{"positions": "rope", "init_std_o": 0.0, "grad_clip": 2.0}
MLP neurons of a small language model. Each row is named by its layer, matrix (gate and up: input weights) and neuron, and shows model dimensions 426-617. Each number is 128 + 24 x the weight over its row's rms, rounded and kept within 0 to 255. Numbers have three digits each. A neuron's up and down rows have the sign that makes its largest values positive.
A block is one neuron, or neurons of one layer that tend to fire together. Before each block is what it responds to, as a language model described it from the Wikipedia text at the highest values.

Responds to: Non-initial pieces inside longer or rare words and names, e.g. for-el-imb, fin-anc-ially, Ind-ones-ia, plus CJK name bytes and "00" after commas in numbers.
L8.gate995:121132126126114156151150136152126134123126133102118120101115138117128128108094122143176114128158152136166145165127144133103140139140111099114077092135137159146166129092154137123105135100132143108140075115128118097142153122132118117147130149150131104101139102126111157169163154124135169139144196117124119158166132159114082111141126140141146139110119134113120147090155179112177155160182141131101141130126094113147146117096081110167151127154150122130144150132123073115110097165143140142118109127076122116152092129132123136125126139151085091157143109149160149173109143122127131099
L8.up995:135144129153108149115127107119135137083120086122169142126112125148132149154116120132147110142140140130144132150143135142150117105145068121095100142114137107087124126157101116167137099105088091114149127157125156108089170118145129083136090170118153140155163141094113105174143127137142154151174151099152115131147152107133143122121144127133106144098132157168085134135124138153120099157150084116067090116116156112120121142133120144119144106119119158174105107092152137108112149120159119093148107137132136118059127112103134086113102114091137136123178132176138132116118127144169139132
L8.gate1214:131085169136095114109131092184137092143124125111114155117124112072139133114125108178123120146156152175095113186087107098116170143143136120092118119163131135138109139114184127112084128138133162111106154126099121150135099127147160110133144098076150131115157104096150162142109111125125157128190165158158136137127079155147073083061102127132114136134096139141153109125097150136124122144108119114103120155108143122132106111127184108159140102115106149159145128118084150154133146137144145141135132133157089157113110106114138142154149136137124162144107123111147142124146132115152112110
L8.up1214:135145124103110156108140144133161094110093142135130158141131107112142139173154140136120153130112161121163128084137120129101123117108146099117141110114131133126145111134145142137091140107142118066169115112092120124105110078115107119106122095115120112133118139136090152146161085139116147103115181125123148131134116130109100110085075101136150146164113144118082116112146102110152107124092152121146132127185154142143126154104164131154117134130157141113147111144132097137135142128137129104125155130123158177142066110133171130106104141125129126126163102153156177127119154103161110138
L8.gate1258:115137141122138149099123114125139126112096155112124133083113131180100145134107113088127130176125136142140100123125123126164122095131133138146110108083138093148070099127171115108124165103157154170129137108156139146139089141120125123137109144105121118188132145100133131137132114122152112144161129132142150112142130114108118125142160098153136150160106094127137113104106163128094111149122093131113095160097176108127115085113178168157123140113151145177100095095123132139168190095154123157179126111123142092168102133113101166128120098108144161155132127112117147156147133168118151126
L8.up1258:117133123136147105138102143133113125087123100135101128108135138090115149094137140122160116144097130124116131169118119125118130112105132139153147147098109094138098139129119127133148124101089144143184121112139135120148069157169048085116095153103158120124143117108127137119103127134142125143098153146098106132116115123099161120107110125134132058157143135112106128129106162130145106127082103108130117153114100130131123111149141104142148197081106121122079084098129117116135121140103092173083118119122133140120106127104152111114152127094166133100114138100096122152102142103136088120
L8.gate1301:092175206139122130163122099134137188140112147106141157124105153140102119101163136101110126120134130136114155137075131099086105147125112107119145146107114156120114140135123139135100157101139168123123109104133137118110093165106106131089151138130132093116129116168095145091121099115081109144138145149135150090102137075077120129105117133133161128069176144115142151167125101140121110150104134104120136182103140117123181146139109113112141147126113136093156145121139127111102159103139143095130102129125121120135099133102159103162168166101090179085118124132149102130114119148119126153
L8.up1301:125144121135066076171161128121148120164146107059216166088122084137085095132117141127115139105114108115111141139109119130135128135114115147152127163119126141124063131134118084139124162156137131175126128136155125122158126155149153121100119132130129119120100132103125096130132109134115149138118172092121129141153144163087134141116112120105146182100150122126163120113081132157083105116118100049141110113151150166120098136110117103111071162161123132096173122113122113167100202080151126149171118137151125117133140137118124077152118138141114113176100134160132103137113143190135133171
L8.gate1970:137128129118139094125169090156141081117128137099105148072133159108101143109124118115115135147111107069145114096143098091126120093155123130152151134118140106136140117130142153152150117111140156108120144123133144139098137158080106085143122120105118106123130117150153134143116124119172131131125136103108133147115131104087098112113110129085090109115102141124160107101144141070172150136164099095122145152101128145109121131131131098150144114132103155139165169111155142154175159153104135129143160099160134129113120170151174126129113136123137173143126127173080106129131165143089099122
L8.up1970:131137119134105085101083136117148127127121123127120124128163096135140122127107137153130104134128168157128162090163139140124159120119131150132124102151181143152115113138141113110174103147114177155123117133127134119122057118131149188119123172116124144118131161136097154096076119134144127125125116124095145119129118130132142146121149099104110112144118109114127154116112149142088170117137097149129113078066153122070106120087111117127140109125134130135119134149176094157131089120100154136104110149144141146111119157148109171145117099128126128143144125142122150117129138113082168157
L8.gate2064:117110122084140125147144137102155112098128137119118157126104090144133107147172132150096142146118165094120146142114128119128150152136108136174111099121149126132111134137092104146112129109149124111093111127130113163139130128165108113131132131109145106150127133129130140167125132128121149104142142141124151087143156124122167128086112113117124124077127127109113126159192142088114140124120146100143151111141133121119142103111106131137097161127114133133103096141163086166137150129106097094123105141083142109154085116130155158114117140163165156112134118103146136128128115127185127112
L8.up2064:111137110144164143177143090122116136157090105167155157116101100146098088137129134134156134149155172125091128128134093125176120150164116122150123073120128171121169066115147100146114162110119108145145106164142075110121123192123151098113153147139150157103138130112139124149136087084107113145168124123106120190118129065144088157162162106070148098143108164120131137131147115131125132133115117094108134141116104141145143173115132169148153115135126164167071131140116088173106112141101090092112105145122127149110115160161126108110085097121147153128107106148120149070156086175130159132
L8.gate2457:113115123136153119124124095151144119110118129089115093102112172149172121100119126121119098137097095119118062127105132146114114130119176099098071135149162134164084124145167124117121116110121125133127135134126132149154108146161112112072102150092095160124120117099081141133118161149126142125122148139187106127168165150137117156124096129147101109142141106139074086147134138115112152137099102126114089146129123175149111150161152130130145108121109145134123146130149152176100113111169149117115077147153101117199155115112102146125106107114159144152125134135111112100089107106130092138
L8.up2457:150146182119124106168141161110149116057098148135129145114164129095130124141107117112157123117116106116152105155112114137159098136122077175077147153132194084131114151116134130147086115121135119133096131135122147111120120148182145129078130113116113142120071162097099151157141147163109129142125134122141185125145119077134121120124115088120125116126121140157083188109109152151142078155146117105114132100120118085150127134119118116123115113150093138102110143078116178171095123135143147107112174127112100146117169134104138153115126132097159124154159121140125130097139171138127107119
L8.gate2520:164108146116119168142094120114138121107107099117121121168116154147131121138164106161144167079103124120109147126154141130139140119118106164134141109121147124093159117133155087128163186091161137133113134090156142104135100103151089123144147078119108129152145154081151136142149112119119112171127172134107122118141098127116138075116152133116144104154129090108131123132141119135098127184083152130167125099139116094071105141118112119123119127136146100142112121147158108136115135103139171148103085108138161107134137165161121137123160147125144120134076170131145156160140111175154116084
L8.up2520:157117138105156132178150125134134139125146139085132149141098149136144105117140162150148145097136111077128123128124095120140086124129124137121108111129139092128105112153139137124127147111095158093121131082125116130122095139127142129143091133135107165102145115142119113110151127158172153159115106122164140115128090176117148118148107137123127116136103113142140120102133147128083112165129101092159131129091141125121141117118152171099128158111092141137103115067124163093146145114154132170109108137117112147111127153127141151139118094143125122064112136086143115164102168145101131150

Responds to: Paragraph-ending tokens, a period, pipe or bare line break before a blank line, just ahead of a new section heading, paragraph or table; also semicolons between list items.
L8.gate47:133146136127120122131104163170131120129117141142121129119112099153157119127125153196151143118137138132109115136107136126102095148159150116143134148121113104142120099161156152135120102115153095118159078139102121122141127061094136113155127106133146122104149111143116113129103121128127111126111144144104127137116153168132174134096111138137164173139135115109111097117103154096095150082096147105114086091134114172121158119140176109105117082143094110121118150137145131115170134117122142145139112101141131130140143121125153127167147211116126121121078130139108122081114105108145138184
L8.up47:116138104101102126136120152191123141157116129158162135125133129123168086160110144150139123110134137135132099144122133124093111154143167128114160147163123107138102118166162142154127123135144115127113110110110095117113167112094202120149117095134147123124149117126085121120127104122102104113123125135150123096143136121117156130126128144145154128110133113100136075109138167101118188082136139095102117115127131148126158106130171112108136096139105094147121166120108055090147135135165147147125128087111161147158158136146119123144181182134134110154116129121157113085107129102169140158
L8.gate1083:136131146119110076135103122151137110144134120144138154130116099160145127111118152161151098131153164166091092159123136116122132155145168115138146101118180118123119064115121163122150150118129088125126082143120113145143138080102121131106109120107162117122181120110097155129070097136105096150133146149119093150137137164122151156132084135156160134090144129122127079114109141106116150096108160072142098157148075161125126106135166107123140076108129168165113139144111133100169167089119142195122120104152146123139127128109152110136136204133140138120071116106131157064111086128157130167
L8.up1083:123138110155120141140130175164156088161140099106139135150138143170158131140137127128149123138171152153098112148149132115074087148144163153104134133134142134125088112138149158146149131105127087142089119087121092129135147135118150119149126093097141093138143127114080147111092127133139122112097102145139100130154118129095146136135127138162146118082135136137142054136129161096131177110132136111122143141132107111120160140111104121122148111104122155157137143126107073081142147151150133143088139104124135169088127157132115091137172157122116125143093122107145140071120129121173108164
L8.gate1503:122148135129094130130133145172144100120116104153133126116118111156168083129116130130136112137159132151093115136116127139085078148145153164126120154163187163122124105139141173163138109116106111132129089090096094133150131129088153123166126098107136089145155130123092146127094127114085118135124117138122094128160119151116165127145146149151154158064142128145116071113129170077113167084153153102169106162154097112131172140125128140084130097108106120153134130148102082096175125135152118169117142105120136155119151142114137090154145181143119136128094137141114128084109113119150140177
L8.up1503:130138150137112112134122113152113099137130121163134144108130098143157105137121150156149107134165153157124113155118137142089102132119176136138116103129146115124148071106111191146150099099131060123138093139091121115149137083094147128135095088121154113124171119149081125147072079126101086168118156169117119119120127150156172159108131123131164134097144124119148109132107181093112178099119166062145109153151078174103163119109179102106108091153134152165121164139130105085166181111113087183132103111137138141165133125116141141159127183145130129123071124124146131082095082139138139164
L8.gate1508:135118132104163095144146149126103151142111119117143131129110153112162085110127148158142152112108146151107092094102141095119122135122128117138183139124126168117123087133108122141097096135101114113092124116117130114130154124128143152148143087127106113122130106156049140107133177153146120097106132146088103120125140128097164124117149147126107153106086104108124151115124119154112147140116133078116118113124122136114122124140195084085111126138112142110144119167107097097147102117139113153143147101142142139137174102159177152125161168086136107194068122136153078110160111145109130160
L8.up1508:116139119110078127136122144093146103122109098101133149113156099175167110139122104147106185140114098113119132107110148117093162114139084124120137107146152114094129103168144139199134156159138152144118111184123115143135156134112184122155110121144085079106121135145051101103135108140088107110138128114148116093098172114096169126113100090120131140146128114112118081105169141152109136153094134133125135093148154162086152130157150109091113121080131160160147121150143123142111123168132094138157103089103147153139120123130121136129123143139100111146116114115134125125128130103119106169
L8.gate1594:132119095099111123128075109160131157170138135138167141139108153105148130103115130145168140122144113111131113152108149157065117146147131073082123119148101161140139141107096118127150085155089144133147101140134148135091114133171124149185120130160108101126153113122134140141153144125144134177146175083155104138159109133115133153147088143103115114152115131116104146092132165111153127110138136130118122116166141114131084133139093133105074075135178112117150079110131130144150128152155105121145144136153138124137098145078154137137127135116145118139063143177138099074109123124125111134
L8.up1594:091133116115175172155110125115103179147128117104124138151119128084147087159121170148140150091169119126131097176148149123073117133175151124152131113111139129160075125119064157089136159134121107072119128137086142163127113124197146126199111117122166152111127128122131124136142125107116098134137149111111089066139069126184171134132133108112086145143087105158157109171186142111142100158167089106157135125151112165137155170119162108096124138123087098125146079154101103126112125196131115132115148137147137127129127127113153089109124113145144110122110124177121162112159135138150115135
L8.gate1698:140120091145102130169176158183120132145122148158098119113088120134152093112148100151100109122130137131122085166117138118106144147125119116150103125120130128141124163075132142117097123135129161103118114118114131134169107127099142110112121130093174118120155138132137109134094101133106086127082106122159122112114108135113144138160136141178127116094157148131143095107133146107148142128139172120094134115134116112145130092115188097107170091094068104134115124106148114121136114126128134141116147107130118147139135147164131113117153137124126123105118146095087136100124079136154117169
L8.up1698:171146130119083114115146148124118137158138110108112141092103130134137108139114171132124144130138083144103136150126112165123140096137161140125124096125141175105126118121131157154143130078124083099093112137105102129149138144132136143101137117089145107151135105096107142102105146074139123131124154197176159141173145120106126142141136090112201134102152056109139137140145146123136160111144132088109147098121111144101149117095170148107156092114159122146106137151129112093132132141141127172135139105101165140112179142175171115125168138152122136096090157154111138073148093120075144167
L8.gate1864:131110175163146099144121131138112115134120119149102154117098099153148113124087131174142137131153171145120122176134133090096107153177168140150120120145144127137135050119119192153147144130119095140120091127111099127161117079089162110120112112134163092105154108141133129135102123117094119110126143156135097141156117146119168135125140127136175134107166130139116086109103166106112147105115154060127124150134098130122125140123138099102122086133121156161123163120076123143172122114118117176138110101160141117169143129140170150123142228135142135115107131091152130106105080119154128171
L8.up1864:157130125117108134156151138153118107116126128107110141113131149205198116132137165141160129105173122180128126126093108151098124135151150150097093175093159123114133174136139163117119135104125147143124120110119094100166134114136138103163148111125153077133160107073097140110169112113095138125088161098143111120122109151119123109158143116171153108110132119137161103095110168072116148095149124107140130117103101104089165156148134127094113152119103101183112112146140109109147121140166121159111147136116095158098127156130164107141165182121160095141131141163128148117123141099133134155
L8.gate2320:115154125133128095153108130154120116146124133157117174111108089181185118127107139174167104097157183134113114140125137148107100158130154140129101132117126128106136098141149173112107116112130075115159064122099116099140131081107134129133126124120171099128193124115096135142094125158116114132133139166127096158124141136128147146122158116170152156076140137102138087110108191084143143107082139080114108123155091115104123108140161130108156069130149187150144170123130101125153151112149122187128109091116157130115144103126124087127117174109150117119064155118090129062122075122146133191
L8.up2320:129121146133118141148157137172123107116104130156134112137116096169161129131102124144125139109163157142120115157124126147082123150144184185139130148124179132115116106123141163126132105110102086128130098105114088093163123102091164137139115098094128074124210115100083135132096123128105119139101126113114083136130125152123149148127178113173146120086165136119165098111138163072123163108142146096109111125138089128098131131146141097117132101113133152172104137154090089080207112119165129186106132125095121152126132176133161102119148172142124107132103129132126140102130113140154140169

Responds to: The closing pipe and line break ending a wiki table's header row (Year | Title | Notes |), just before the |---| separator; weaker on mid-word pieces of names.
L13.gate419:129092073118140146141134142111158107153102154196117124129147111110104102109056100151148176073128125112125165127121095121142144097116138143101126123124125139143140184121172108184111166126141102158143122091133167147124099147140113101117112113101138119101093124096135099183130142148113101102124130115150100120146133098077106129144117178147119110163096095078091130141119142159139158104142074115130137125108107146162169163080144128109133117114114146127121125123094154109087157125140127129103147125126139153110149210123116123154139119116151134138138116119085124128149107129095143110
L13.up419:091104108155125092127112129123146113133096123163136130126169119163124153045163128161111133120119130110173115169127126092159140148124153105129139125122095184110114159141132114120135138137142135133107131120103132109156134066099146118136101124123162122127117136166145120119136153148120124125133125131173170149137138117120090180183091106146130108165165095155083126114134120124141133147136122146141117084131138105117140174116155121113181135163111124108140148165137117136130147140125086137111133108157129153118156133111134133122165128124127142144112144123101109112150142119136095193
L13.gate2543:114144145130140105106149093142102151141120110162131106150164135104125139100117113113113089140139104137158154123152117115155122148128122127123128166149148099124112147112116132126094146152157130107085121129147103124129160129114129156162171167124166135156141154137137097137118148141108128124113155121113117097092112140130121152123136117144151111075087140111121167093101146146103154087131116159174131101150097137134149121132135092145109129106117148115144158116149120108109165090126189133155144154121156098126138084206155113126126152113135168154161134109110163118168081145151127118
L13.up2543:124151073136092111141140104095138121137134134147113072103114118142132135125126090169146133136113151190169126118123102093150158173104168080132113138165195164090109132123092155150137161151148124106128118108147127133154132157123122120112078105105135133091117096131116114157138194140124161140161117074160048124119116144163151121138143094134099140120120090120084137122109100134188110175108135097135130092143139137112111165119110147104082119098167140156164136125122130110130136115150129083127120159139132117127152132063118114151118163130098136094127125116165088179161124158084148140